Weights of a small GPT-style language model, trained from scratch on English Wikipedia: 13 layers.
MLP neurons of a small language model. Each row is named by its layer, matrix (up: input weights; down: output weights) and neuron, and shows model dimensions 16-143. Each number is 500 + 40 x the weight over its row's rms, rounded and kept within 0 to 999. Numbers have three digits each.
After each neuron's rows, "fires after" lists the tokens most often just before its 100 highest values on Wikipedia text that the model never trained on. A number after a token or word is its count.

L5.up56:424458463440486476557482540516591618519424502518477520511443484525487458487386545506497487504457425505499482435495464500444492465444545541494451584462482564453509532537500463479496464533568555435464443506496481512543525493421590455517567509482429539491537461493483497544501468568490426503576490517423543511493474472539488495514521541504473521551464507480475509529563521507426510430505
L5.down56:490494477506576518465522507423548519565442515457441517476477446502485516548524452520500504481518465496479485489434498484478469502523500524508515534460495523553471513592495453529546484496495478537487561495433487555495502456471529551514435425477499527502434474593515545476467478418485471508494511489491508475521570522482519503478454512444477496436565506448473440449504481522466539492460
fires after: " D" 22, " T" 10, " Bar" 8, " A" 7, " Ab" 7

L2.up194:468501468529550525506494550462604513499455425498488490475541451525439436564453463511501512474494503534557519553413478513502482487492500473470506477495456447557484523474447519494433482497491528436552483486495517488514515501499533498531560425491595530448506434510420421435529468436528491562520518548502571481497499479580488474470495526540523430558555568528512408518449525516482462540521
L2.down194:562525534493489510600511503544499470490540525481454471437497445549509510508528513517504534515499537473527517466481541520524522480508478554464516527474497545490529459563467513429487487485510564483440466543473517525467527449484455493489494526577551561574426465534480515441542531441456543479489522458508472527536408541588510502522501583512534470445610450464382453454501483516490487573518
fires after: "\n" 16, " c" 12, " m" 8, "S" 7, "-" 7

L5.up261:465475538497513423496548478593466519456500541481481505537521496462519490529463520506448504483553553461543518542468495497468554461467489474493535426506489477483513476502474561534569495551461521450455511425481523467503457543530506492450503508499402540402463595463536494515532542521569448535470505497568498513501555499426491411519462509531506539496527500602464455538505445445499538503488
L5.down261:497456466531486511484470473478527566561503543547482505474577486464538472495597462492463442510524495510522478501463476475462516529518538555451506559488515513452494502545520513553488490461587451440468514506469488575536412444494542499450517515549501536553535538480460574549462502489611465509485425436573554454412455580524483591498534542519515455510474554500526545502515515487430492433455
fires after: " V" 23, " K" 15, "J" 10, " J" 7, " | K" 6

L7.up960:528573465519491568514507495513401488491473509492515529483473533527509459474539532549452513522546477521540508502474459548486547468477476499406513541450541539469496553460502500489515492435478431504551509545449536526547543495506560502535521575451494503440466522524503499488532496482506558513493580455499462508500560513559451578431524467510532517525519433497535485426461527550593520491505
L7.down960:444511504557501429542478556523517528538528516536519475453503511493475581461560541499560522504446500520546492517452522515431580511435459488480491482485479532525477529524536489452511524563567406625479422502494501498457427455485459536518431469467484593502522509492452500536528525514543468453508492523456548494504440512507542509527506452497452510517443438558518472456479517558520466504542
fires after: " C" 22, " E" 14, " c" 13, " Ar" 6, " | C" 5, " e" 5

L7.up661:504468482529513516514505583534562495448455552527493513546529470468488559471408531467527422500533507480562516431481538482510545465444482460513478624475493464483546509540454443479533512565544530487455489524499460477532552542460532453488520531470447541530502504520496465437451489450456489492468517474448506480517557538498479544498544480497505473476485482536477525495472498531471502436518
L7.down661:523517500530502459492571509441488566542505496519434498476477544536578507569475472486462521469553479500478600487392508516492532495558592588501476478473466534538514535476541530519530514503516522452557580499423498482507452484476518486576461536513534472506483452490540547517533499491555488528481547576561449463484520490453496442499433430468489519588497436467472522490503457556513528411456
fires after: " P" 28, " V" 12, " p" 10, " v" 7, " S" 6

L7.up567:500508504594532462510491458430457420480486496500558485457522446540475499493502475497486523550517441584453517486454482464472511530475483543518446462539501492474481472506506533485516454512523525511481431523483512467510441522480566529513566594551526477499562499511550503487515481498451475540447515549510564408451517494547532472492522473489479476544519548472504539400506498520480479446465
L7.down567:529469502501461523507572507485590514488453486553465502445450503541483543507426473404442490527495539490496522449490477481539428555530467515491500484516497609481523531524508465530433478529538573512570532515451475528488543468516417496524471479500476493484509471491473406518506469515528451468526543554496495474598499458441436474489514579523526486499460502460508441520513459435543540529463
fires after: "–" 32, "1" 13, ", " 6, "| " 6, " An" 4

L10.up753:487472507436432547503519506519442502568509515489450533498518555467472531518512509576511454468507519553527494544513480488473514489470435503462507475497478519456507487500463545531502568494506518523518505529483487470546530516526529470488552486501547425496531449513490594535535508491544501467538504594493449523411455454542451511567580439478597410471480505483471465416512487530535425558449
L10.down753:462475466447475483494501529516485501498494454513494494472504478593437470519569499518370456496380520610542497553530500470497486445475513465469580488522510488497528463513492501513477492496536559467508459484515510564485495566498494570520532512585487550510518491536445473458525490494471503582534468570512447549510500531554489551534493485498464490508528515475497429465506508461482486527466
fires after: " (" 23, "–" 14, " | " 10, "| " 9, "\n" 8, ", " 5

L3.up923:487508562577502454509525525489507532443586480510452543451426519521484551484530454458521472487556494431503546469482479494530530503488527582468503436460518428526533555576484526435570480538468502547499486499577480477505488542469469475476518539482455375532486518496497400567537467480485580498498490534552560547544482528540448448522478579470493518484516500470531496521408431464499546532533
L3.down923:496509544485476522506465448475439572452466439483503514555484504493451515538522561546515479551464456542519501537521519551497493449495439515475516548521585502498545507517477521498478386467472562505498482527406473425412447466423512487473521485523506475541555472504460487505523518496514512491531518491449505498543505477524472494480550532479488479517481525546466551437495532433536475518428
fires after: " f" 19, " sign" 10, " th" 7, " ent" 7, " w" 6, " go" 5

L5.up4:541529541458489508503559552530467501492462550485390490575463501536491490436533510494529555547482515496487537490449480499482462517466580544494539578474480535506510533502566503450483481547505459487495405492537409534464538455507467497452512538518378488449487538516495512572525519508545594479486447469532513617479512576510504511573542492506573532479496416552539521413507492478442478541477
L5.down4:471523552404500579536498544458524491438495475484478541479562535551512558530549499534503476527556453544490501497479518483457537496508476483516445548522492456507463455495485540607499547436495505485530447458553484549491524477493526507515527544436472454465400412455522452513543494473489498548499440546492513506462465516486460390492565452499544517547504524533516538421466453499459489497499
fires after: " D" 13, " d" 11, "1" 8, " Phil" 7, " Gr" 6, "l" 6

L7.up732:483479467495509536581474499474505560508496502411465559474510417519568496471498514517507504473479405521483499566484505488456517467487532466511482448521473500438462506610549446498495480590484533525477487487493550503491515499517514462492554474518506471407605500515519574517534430558501522573497466564547451468505480527477470453522489568483477428477577495542484596430481433450410517461575
L7.down732:453493473428508588465519481492549350509425526457535555555560515465614460543476473539522517501436542522482529510515494468501500518486516524488499539495551427458532545480556492524500454506541499449538516484522477477510417408501564499529526567527486520499465522439487561571594511507544504536469518482469495454504491548508483529495461521519506517438516514482546550454432539537482509556471
fires after: "2" 23, "1" 15, "9" 10, "20" 4

L7.up849:568523560481471533557546490496492512439521453510438567467486473534506490484505488500481459453431526508470517517459460468582424543471441516433468524562477540490451523503517458440510463516483481516522504496556474522494503538489504546577581511501465492484459554521468537501513525542562452504588506417495411518508570519530545573517496530504401557537526476451496511537511523464442479429448
L7.down849:425513557494505536480557490482451527497526528478450528536489535523504518513449464449477524507537514602465473506510475498556578469490546464544564531515567455460501540387432531530572514480505520515463463497573450491537529488423491468551474514527529523500450515459509492488547459431502550536468486528447448467498487484491493521561386467454453470498478513561493471460507415480465495512578
fires after: " d" 23, " Y" 9, " h" 8, " D" 6, "or" 5

L7.up13:478442453481478508484504509458487560442445502509572473544492548496499546491523502446505533458560541549536467457535518548423496558500505516562504460480479536527474515528506455493468501439414499481505549509542527492505472466524488514514550483475505439445393520578559509503517540457529528498524562564523460549495526489569465471493482532494614526490463532516520421510459474441529455482487
L7.down13:397441538483573527524403538477484498541516501545522456525517530521503514570491561544440506518521505467504512503493493524500500442521481519534551439484508545494506449489496540413422526475431495566511522485545512499510481514609493461501537466553411554499490475516438511418495509492515459543488467547559460507535511419478569502537446557444431548511497481568527573488504478541548502523496
fires after: "b" 22, " f" 16, " b" 11, " B" 6, " F" 6, " sc" 5

L5.up178:484555499476516523475535476495499499435491480483533507462528498542513522464476495492470510460547474435570540541408460533525549443502558534493525562506498525476500514491404528486469446492507557519478431425447570581548438584488483604517498520535478472445510570605552523489485473462431519484441498495466424514527490514464554486580532517506430454522447451555507538480366428513548408558452
L5.down178:542514507497499522486446495540458566512537507594457502451548509502556467586487519538553522470518455512440434477537496513506542392494519462479481523468512439540467476519489463515479497554526467495536439437514520471423521460469471533486497484472587475527480448453495476499495501484571513453478510489558571517533455487484525443501471455505575495403484515428510553529543492501465546581589
fires after: "B" 20, "S" 12, " b" 10, " B" 9, " v" 7

L7.up52:492559494417461537431534513482476546419452424496473460556492517527449465517469475477498511416471495550412530438460516560474481499419506434486578528548518519476475454472415485447553503517544533477531464570593436477522498509579507460555502484528497488520512451497508460505535517452492535438525470453468570471490536537530501477495476561479515531548451551540471447459469494590512514459509
L7.down52:431522553448501422465493502574521537513508543414499490486424536527570451576484477466548515457482536534513515594413551506400472490516461494520588527525576526540519505600497448448483523480501493500489473527449533471519444513497483486492446504531500480542552504439504435501511467489482537507546537435482583480493573492526502528503510430412548530462464546454542445560548482519545510487507
fires after: " s" 20, " d" 16, "s" 13, " b" 6, "D" 5, " D" 5

L3.up433:536532452545576511505494476517520582453479559472498508485469524505508537565523504556534515481509488538490481495443434458457468489567482471519493510515559494398477425462517502468480459441527532586502515476499477505481460516472534473478422489572511512556519525472475428514518529475463471536552491530534508582557542519453471472440414516499454439524440550501467520464584457438559526546530
L3.down433:500492475555493488519537476483548528548442476509555482496503491462486590449471531495586529466514555474449466544524533447541518494451468469610508473502525453474475438481481432454460510518453483475540448515499535510461560509508524441481489501536499492509459480456524611574436457528477513590499499533532530547510544488577467527445496461456467507525462549514452445583460394519448490426451
fires after: "." 44, "ording" 4, "8" 4

L5.up553:536538497416488504502462569488465515479516421540546453476482386532518491476518518442519466492469520568479451401441620550539541520510499554484560508448459533533567512477493510463553474485540569483411463464601512474502457521431525524565491518488437510499495545502484465451490430571547558493517462482478463523507549491547466535524526501428534573453561497523501471501577517506486489496479
L5.down553:560608551530522485491373547519490484517543451466557565480449497483421457501407565494493491477458556514477498553526520459496469467486471490468447469498525491489466524443650520504509531493511473477515517434541527515474477506475492550496489423437462516507456534527494510484503527472577509531538513591434595519515497409572472498464529506487507534471463506464460595476486471483522463542543
fires after: " D" 24, " d" 20, "v" 10, "ar" 8, " Soc" 4, "d" 4

L5.up91:543498437530490551425519575430559493496496451534533553483498521522533503508472522537531532517499510566479484478551494428485555496491486540585465511469553474469449460533478526458482476502418521472502430488528467456501564446466549466454485529497509533470478476460503566532518568547466510479529531382490498501535509628523512551565489495526497514525528518505479463529580583508568494496422
L5.down91:431526402541513521486539491545548507498510469563506453538515555451530532481563514478522500548472446460447503490522432580536500374584510553557437474531538541434532487522477487526527534469509441522457453490493514520476531491494517495540525496499489416527539503450491554551452518571501504562484483541453506506439535458521492458420502446477476545458428486452484524506527487482429454504436
fires after: " f" 26, " F" 15, " av" 11, " sec" 9, " pri" 5, " pro" 4

L5.up148:488481492498442525476471524486565536492502578501542502502443516582461500457510440547471516531538505514530489410499519546421466436455450629530512533485545498529560478494524511435558468431519455467497566565569499534505528433488632484526480549512493511563528559502485464490461469553470550459541513497573539497429502428521471476533531475478479468539541439436467479449465474510468602486453
L5.down148:489490475561485526491496556524490499497520539535518422503498454478553526546425516441564456475466505515496522545495515502493512470471499525533495464479539500514444481496508557545539447449482487444482440472488461570495489517448506501462511515520469506563526509456464519568472448511588440533524556469541365525459420502461504485475442455505518471445455509516430519449569455485520553548505
fires after: " I" 16, " R" 12, " | +" 10, " A" 9, " S" 7, " | −" 7

L5.up474:439459519439528506474461496471448433499434524506470538461572417499482464513514538516565523456483420514572493436540471461515604495494445547520465492553482513513471473573543506487534499577503529448493521488465470508460528561529577504522500502507465479509385488475540471554486501464532485500474528493498521605436483555435530610489526522444510565526586475523514447477534503560501506523460
L5.down474:459541495476559499511538478451460493563585557445442536510516576516505429509458461508518476469480495481470496523490507505488544441459543443462426460516577473509397562440415491547524441513504507547539483597505408569523553527557511521479525486485516483503498485507466486563523566535538415468483467506519454479449566488472492490491524524454501487480504465474458498467566481512480541460531
fires after: " G" 23, " an" 16, " f" 13, " met" 12, " g" 5

L5.up838:416484456483508572469476510515494538454446540556518521589483513489475510426445495471564556508461431534541510416546526502469492476393483537508506528485488512490548489504447471450425461467457538481463458498526495479520492481494493494544554512515542428440489469552500550470443412445433533519456451505482508512513558543458454538457508503454501524482525497551511461516500546498521499455530
L5.down838:472515579440491481486559578460491564498396521508490455503497531510517467480532481517495565476608493494510535491421530535518515468542517530514510455401434421492495465470469490536502513453484543480503561576455509560530523539566459543422468495562448562476511491529564572501410540476490454536447459481450481442522503509532549563459511521507489475449520545541492527467443511570512440448472
fires after: " L" 28, " p" 19, " P" 15, " l" 6, " v" 4

L7.up64:498496516455456536508495489511516489592496435511470452527557501459492486522568452509435524521441552567517452514523468425463585477515490520465557545503457481461508489492510509494490505565531535488520548441471472507510458526512541493496490540489462405454505583537604466491556547508475477519546460468460557470524528525468580525561550540469490508548548543498505510504512435493555493487474
L7.down64:433451477497477471487446484505461568564472525487469513475452569567581424502510509422608568540490555464534475459535514478527545539573509446449505462479476584551477529517527543454446474550448501558472470486525483547514546468450533447482515508449505533517513487518435541477489410507532509485454527522504490519497415534498546450439453465453476526528501494624491561549586495529509520428488
fires after: " g" 34, " G" 14, "J" 7, "G" 5

L2.up892:480533498501479493536573619468519525503440458448450500488578433473568508448503498460496523566459530546445460555458553461457482535482546470536550496511540495462536522551492413453487530460517504551534488517467438470519454499496535466505523578537460526447557460486414508537512502463504543443571467457535492536486539432529489461577533562471543513534580461422503557474471516478486461496495
L2.down892:522491528469553435529505458476510504588509539475542567539516506492470489473549535496509491503516467554573531524517453509466424538543483488403466452450544532481552559494476552543502448500518447493552551445563412447590514514512543492516437534479467563520529405506525511584448504486495451483543460518525397517530466454470545511527502528538515463488403552500559495532461489483448479484569
fires after: "2" 32, "1" 26, " ent" 8, " cons" 6, " requ" 5, " aff" 5

L5.up727:400439502512576580393485567523455567423423555525489504474589463509502502518533490529495439547506484517551432512479555502506488458464500532505498462527524429530481551493522494546533530511532465486469601461495411505548470436464507466526490498579479503454452462565478538528487491475557491499441517535556504487494576527427519557468422500543473533483593475486475482508517483486504519456476
L5.down727:451499485497530477500470454421583554527448446558490440499459514488436530515607534462458540471521473461539510521531467550531504524580485459477548397553508500489495537453543458545511568579504517524461484540467500450485462545589477504482501498513522478510542454413438562445552488507571505422509518595467481485573487463455507518447539449504588523419511557502511464493530473537447457525512
fires after: " K" 16, " R" 10, " T" 10, " L" 5, "K" 5, " V" 5

L3.up311:476522555557524456533513521413556471468392500502483550501509480529416423439488444528446504523559511543513465556500489519470511480483518481561424523485442547424515518468540511460464533517473520588517468513503429517548457484519504499476580478530493529533470531493415517468386550462524544490519509471516571578449521477506484486479460431556486488550528504404511546482536557483500533486471
L3.down311:482554475510482442523479569494557461535527495509526505495491551518478480483560493458458492546546480486559528529531547470501390494451548483480450510524525528488512525493468521500547465536439441538470516558533464474494548396497489454520484498521459512499500475550456485503516529478461410525548534443559400608489425465531482528553526527475473541487516504407517456481495523497483480499414
fires after: "2" 21, ":" 17, "–" 17, "| " 12, "1" 12, "\n" 8

L8.up899:511506554482483442505499440498516550494477527524513486532484543539510552562515469546504489470500541532511504517567528556461518500505533486443521538520464520437487587465429478554471489488488485541509436553478464504552508524491546540490480539512511515553449489440537470513510447502491525495491545505507495537448461444544431532546457551463487645553491485476470508530426469515480427457423
L8.down899:450496434521555476476498518554489565472546526542500503532488547512503522472529550478487490463500503543522433494488461484542523447532532418447434551490538482528481494498478503486459539504543511566469605488551555491501511570442507505470480494503515470510424491415511451563572475437510498509564484491489468579453450520495499486535489473484504483464525457514446490562394494549477435550555
fires after: "|" 19, " |" 18, " Rank" 4, " |  |" 4, " b" 4, " f" 4

L3.up553:476489473507479533557501564451529581484451522435539516481539509478489583457581479460465512592525498505550525509589516479520462467529498480487489474524530513453464472574503483448481499483476542520495484464496489492546487547530496498495626505511515521436566528498496506436491543551446483436486537559516466553524522512528539540483499569501485494467512470495491539500423445505463515478596
L3.down553:474506548498492488518513409481493524521513479570515468545477539555496481481506424562437485473483495527495539558474473548496490593451517576502494519506549540452496478491537502472577485495510466456493457503465561476563456435491508500496453482556474456488501504462517554545507500434540517468460478517511524487575462447503445467546462479537520485539455481540459560450495515525541409436451
fires after: "2" 23, "1" 22, " rev" 5, " %" 4

L8.up850:476498458480494501454500468593514471514525446426448476477437474467556413505580481448528561501513490530467441465576510550527530531519417525554517536524478538551453514520543470517490500474515535476560459478582524508552612440542491558499446557436564444457519492479484425477563541535553502526565502508494571489478484539496539526491559541531488524533565500581517501497401475497516522524523
L8.down850:503494463570545459472375542493519545470506543481535532577436409510510438470477586400518547436427428473451485476525498476477589479483478497448518537531497517520457515514528443513452554520535512493518480493500494533566533442451474558510465516482538534507463522454532505499542538495472449528512504434552471505572539408486538559476448578532495457460428535513444533509539519531548481486528
fires after: " f" 14, " g" 13, " G" 10, " an" 6, "uff" 5, " so" 5

L8.up767:496512477463441477516513560546596517483476498499528579519438525486510576574468488594520502532432480531457501519529512517526578551495523527396487471440504553428580533607546434470462545462490535455524517496537479490583544486490435461523526448534457456511412547544525450481436498494438516494532483550538477498513468469488457450505518473498453528476489466577534535488435425466460499538495
L8.down767:503406507471576469448547519499511514517543492544444491441476562539503524554544437426473462525498491464495504574523442555456520479430535473532483508521505379510510589466498551485585467555521478388511505478484443466481520517512575500450388523547449542531515520442521457502494474444459550582449490538475521543436502542561548512483515508487503467492541504509528471564537452552475507540517
fires after: " w" 22, " b" 11, " f" 7, " pe" 7, " went" 6

L8.up765:546530465505468457529541510517519424448475540515557497540516462481498492501490588528498508459488472519524482473426525603555518496513487514468472511558419386570500517483446505522566465507495433486500507494529527500535483543532555483486532520463549547460546480506539436483507523473485542505480559488533541502514475456598521512478468485554429468459478545532533455536463492507511537443476
L8.down765:503545476479489511513540516514504521458480494544514523474463466506577573467490518475397462480572460520433471499562407494588527521518495521518564456506470521577502565514521534496527548537559571534531507460442486462428546423487521488529499556477502484456482514514496468471563454461551501430538528547473544518566488366542467554546447441477466415522542474504440528563457524450484514477530
fires after: " " 29, " c" 11, " un" 11, "-" 10

L5.up123:497437394494499484515438489549449435522496469518573498486527520525508535554487509521571451486491452555522488498480485476465502557457494544507473430394512503524482495514462481489517501430460515483475514490520501455510501440485480481484471489337515523588470398487501560487508543567568574438464511518436505520471508518480542516547443532483565485492493496562473454533500495474522448507548
L5.down123:478421482482504383491507517539582523494549527532525548529506506484534534531491531552527533463556492523544445537492554521570508479526496458516499523527484517503479552540478457495423559497553455550494504543541575505497597516526490518537448446513532451551527451454490489541496399487555522463546532529484428517496464449482504536502422592449492450504519485468560477520467506536449508474466
fires after: " F" 20, " Lab" 14, "F" 7, " Mo" 6, " f" 6, "- •" 6

L5.up619:516561496449510547480487501514523444540486519496539499503536527519560483498496529604560452525466483560541523493477549492495533557490494542479558500458575543461489530482490531562542531502490440510499524506442408497475445503547538488501486427527474515560479426490549511379542491532599469483502530541462541555546506480497454491526490489535448526563505451502450521486422498480535528509552
L5.down619:470449520556568506536474462521534529500495516485512480455462489472442556450460426591505462512480493504543418516548507488569480485501551506446580531530443507501530572509501577475466485515480505470468589560536447489495494529457476474470497506513505481486519517512524471501470454493425470436432504509535505538484456432582512533503472509431498509549461566451465564510510460453499536511525
fires after: " F" 17, "U" 12, "F" 9, " I" 8, "W" 7, " fin" 5

L8.up752:478498438399532512434492460535455444434480589471497487480482557583484526489482512563570442508450498489540506525464522481557580521476431523464515486509463453517549502492506488445562478523541477519542479536383497467507515460538489496588438497447491514476505480543488397505514522487509502503476465497441497513541512464512511575472463461499547507465494555546506515481495499506596515391453
L8.down752:477469510542484463519509509440460554477473496490581488454421483473491481486525506453492543475531473461471410510493451462508504496479473559484495494451453476470427532539550491424515519504539457566452493482511532454525535563532518553467514563512567516513561508512561522543452413509472540502512562560543539491502483507554500466431517517565497516503459479509398524472476527476542536550581
fires after: " e" 17, " E" 13, " L" 12, " H" 5, "R" 5, " (" 4

L10.up806:481481521513480484527521549480462488498525451487449466483444444414508485463494516446497600515515504509473531552508474509482513554535540505461511487502432551476508521547524494484537514471480570513443512448528553472527510436515496428564515498552442520547498545515431517519580513498444521386542495497531522478543454501489494498545566524510471498504507491507573530533462557439522507451506
L10.down806:554502517513476433508544505538501445479494436521575539496553561599480516515535506536481538537562468464514447507495500507444503458559518496539458460464481538496520453512470423524547400500562500419490557453545495467468495459459540489501453479505528518480539470486449520573583518436509486531442583450460554492489508494434535510472469490473521511464489488483482505467512477524584495509509
fires after: "1" 35, "2" 15, "9" 6

L10.up97:436493518519493523544526443465582425558375546470537516506529555545405470538622490554472511470537486526535450611523486551462490512491481481494494450565472440481517502431518469409560566538569528519506483486429470516592494506410464502504517497508423512487526507538508529446533464490492517475566481574501436447469480551520468477541501546468524500480453564455547491510483559465523506477480
L10.down97:501529491472477540513503540526490495544469457469544495441480483501320507463474463498481512481493469516517523478506468527461447477452486447548496503502531566528465565517481553447543508501478544524442517499467558580481543478586485504448528571540553473506483505464470542530560524576466519527490550550502478435511518441456510498484515518521474491607460443497571516523514443493424549508481
fires after: "2" 36, ":" 11, " Go" 10, "| " 8, "–" 7, " | " 4

L7.up401:503508392421479529507501543506499495536524524534494488501508466573497599466458437514529438521566504533486468518542471490461471430556462472390471471455438564505554533578535453468553445488510464495520518504507493475502516529507438486567507501511538469440511468540450532509509508457490475512490543457553518505540521487482562492445550534467496520574502476495491548501507543545433448474410
L7.down401:491452523502471501455553458498494564482450468487503509445480450493584469452542467534560559522514464506505517488518461573557504544487502547514534475507543520469471555494555530483465454500474510560481511462494568498510467391429559493440556509521497549510509533457501537508511506515485548451567601486549528517517553469590526550518527472547518498456454545514509537492511501563498470567497
fires after: " in" 12, " R" 12, " St" 9, " N" 8, " D" 7, " San" 4

L7.up445:483516503484461498461448523460550543493491506500461479504490429540484551481514542492468441484479419468479560438474448477435542535501539518542431518502507460567496534533503475477500566506508508502508431532569484508561495483414568422493515444519502580551453466534502554452456463504569517473607447479553506505467527494497505540517513486512432481526555363606573476521447544563441539461397
L7.down445:517529583441512468484507532515526497417547490422548530534538519490548553506529584444483465513567387502498498501461448422543520528484550503490517493472517446522563558471515538516483464567562495490531529555500492551567477546447535485469517510506439541532409469537535497493464541471529497541504409600500474430544499490543518528508510495464457469485563492452471466504498537582508557485507
fires after: " I" 19, "y" 17, " A" 11, " Ab" 7, "u" 5, "ham" 5

L5.up911:477478501578500406514467510511524441525490511559501483544468535541476546535450483494487489515449519510552505537485554492546507467529404547555547495519533539516458484477489531472404553450562498457519506487463430553562523461471489510516529558533420468396502454547595532510543446582445529493499432525453542517541485504462470504429508466544429540526521480611456476379559510517484485429479
L5.down911:524513496430490575487484502478428447496463433519495545479514516483566458471509459447588482551547525410441465420509551456495454498515536463450550478477441527472525533488491528498505454511548488523455484555449500462516484492565527469481524509498490520480469532416592472575516526430476479496467503542462492472466544530558558551422478460474491524481527532513544582524509523537385491479572
fires after: " l" 18, " c" 15, " W" 12, " | L" 6, " C" 4

L2.up542:542536487554450511446432575555451474558495563533515491537493492537566543523569525517449523494571538469526506544416499498488513452468526489493509494512539495524534475459531440445592496500496486544491499452528459450496472526439457512567486482486536492444538426511444488523508540447464429556512469501522479413490494469481492498525480572555466558473484436506447445544489468543449500501456
L2.down542:500559538650479443526465521535519535480482534524491532504468447481483485493470558518541522487532505526469494460542444453492473458558534508549503567430507418523475513462471550522512402551527448541495464471420399518538523570463499573486426533510436519435525393501504598521505522448493488489449471384467512493465523520494522481514470490533519505484481497472485470523461527564508498489530
fires after: " N" 18, " R" 11, "el" 10, " | N" 6, "r" 5, "d" 4

L7.up696:417506471540532479442495453413506493445452507500452543512444487541538566498547586530469513531458523471507458502487525481473452470532446461504502525487484500573517544543481633451509524507516589516524533431448559542476467477499449532501549527536439483513466544592449495455525488529552566504545492469531549504526551500475475435449514559502488464461503496562405447530471537438521516488549
L7.down696:527569563392499480543490475468594510513561435577449506537425514513512573589476490439509516476473500487509475485496498507509454463512517517518436515446460449580468489501490494517518530491521550536523496480543609476555448439487395588458468458527538529502464536567530444492547535453535455508490438533506428455514505461484549468503461476549506469424495546447487573590535525548496458477498
fires after: " l" 18, " D" 11, " p" 11, " L" 8, " | L" 8, " P" 5

L5.up286:513439456543476529497497521436499567479462479468467445502484508503547522391479440467469499466497430525458481449567522503489511474441515486496533463515511552516505449528520459370427453507562601515478502489522533530477505539504530574476564505467474539520495457489483514517508471453487534427568524463456418507537566522507490519476527573492499572565511542511544475466460512492455486486441
L5.down286:537501522482517491450444472465504524428466510511531418510466488557543463538492526518467506428499576491443504509402474517579568520575459488573513496465540489480525569527532443536522504490458503542456504545509472441507489469524567479580497424522526512463508478520500535506515536531518533478516460585542474456545465493488534462469558533493496453464448441510466468539483477517520495498403
fires after: " Ab" 17, " d" 13, " ab" 8, " D" 7, " o" 6

L5.up221:380545477517475549469514524530582520510532464485480544506496418544490504479527548371501443519508547514467405439428561468465528562482522551553513521522485503563517480493535474451533482453557528540542491481563526466526452519528501513490475496439517475524506529489567563490550527527542549430467529515542547513494505531505459459493561460473502495511460477529460472553513491489449532493488
L5.down221:550529487515447523454464424530493506480474424507475519493521521490513530428498536495514513508504537523505523534482460436489559388429443417577573551486516481527491481431479501532494537523473485471517482495447494492536515523500526542547473510500504436523478531496529543528467519451502504542450382457523540523527554495510519431541453477460509399470456582478546562492497492484544453521458
fires after: " d" 21, " par" 13, " pe" 9, " D" 7, " Par" 6

L7.up80:479509452467473503518517535451465557531457484459533497507491519561514566487471525489473464495475523481541565552537498510468475475488537543465462467526489547447533442526452508567430426414498498413489525479466506508548542544518483487532476531560455561524498548575474532432501565574468513437556535464494477513520463464490502497527515459518500387551466493506474469420475433450476531509473
L7.down80:507546533525511575512555453548493513577549518509488550551524535409440468467522507486473517512521496466436485549424533474434444546513581449474546513518490562532535541510499504445497427502556466438489567436497476479444401446423463496498515484510567455506542517507526548554509579523469464434495470513558557545450525510457476444523477406551559537445500531517537560486533547454483531497541
fires after: " B" 20, " b" 10, " P" 8, " R" 6, " Ph" 5, " sc" 4

L3.up714:493479485489546448513521491529545504475488508557549447528503569545485475586511581429530459452487550516476439550487543421541452461478472497578502471485543506523482511475497435543481513508443526471500490459514424555508535504498572479525479511559549490513534478450507448519563529487532490547519558501489491529413494505521492463458460466487540446427456474524502438473545484532436490476492
L3.down714:460532442512510518475520448486572464452467551494576475449461515515505481586488460481505530495479415544493495531508516502571474481510551496533495569497465516462518466546474575413496409455483495523446552562485539487484527510526521499499521480519430496458459472473522542522544514586491501507489496525552495493474536438508461502506625522487461566554435560484495445460399510539500499558452
fires after: "." 23, "9" 10, "8" 9, "96" 6, "7" 5, "0" 5

L5.up968:486506498520526491520495483516449499516514567512429520557538413478495517548574574430566536516515454486468563567512460508506457486433405439550482497441464533509408537525492460432461490474498532511477584462549496507536470490460534505584530507485466465526494507444481458474533506429517469557471507503498493442508511400512509534535439545423504494506529546518532448496545474507522575470472
L5.down968:452437562469591510488496540545457507519500443530520491521443419491510527542425549485484517493467537488559490498539527429529495565491498556473541535538459544467507527463620415460496530510495491542507521495407509520496487460490508475480517381514523530485506458558518396498481470542495484454525512476518511567552473550497491520489497507483433434549449517443416516552519493443553491518474
fires after: " R" 19, "a" 10, "in" 7, "R" 7, "unn" 5, " Ab" 5

L3.up44:466434498502506549519521504512543473517464579528445459499535465543539523472561522431479488518460507502526512555397493532430527453461509496492590461457471494494532436538464513448515529529488507488503505453554500496496466509481499540499595524537496457498509504478498542535480544545505488489444545533522388530486490481562559590541491504482484511448537514472499585522560502568535482417508
L3.down44:497495531456454528507584496505442496473447442513538492466502434433408589548559436495511474519568552478485530504420475454454522416532530439500566462430467531510516481536604534534539508517531491452475464530482459484490521471444540539519486482514497500468525499477465538479530467512442487482525547511479499553451476467477465517522452490476587432494502554576433440566535538512503502470520
fires after: " R" 26, " F" 15, " N" 7, " f" 6, "R" 5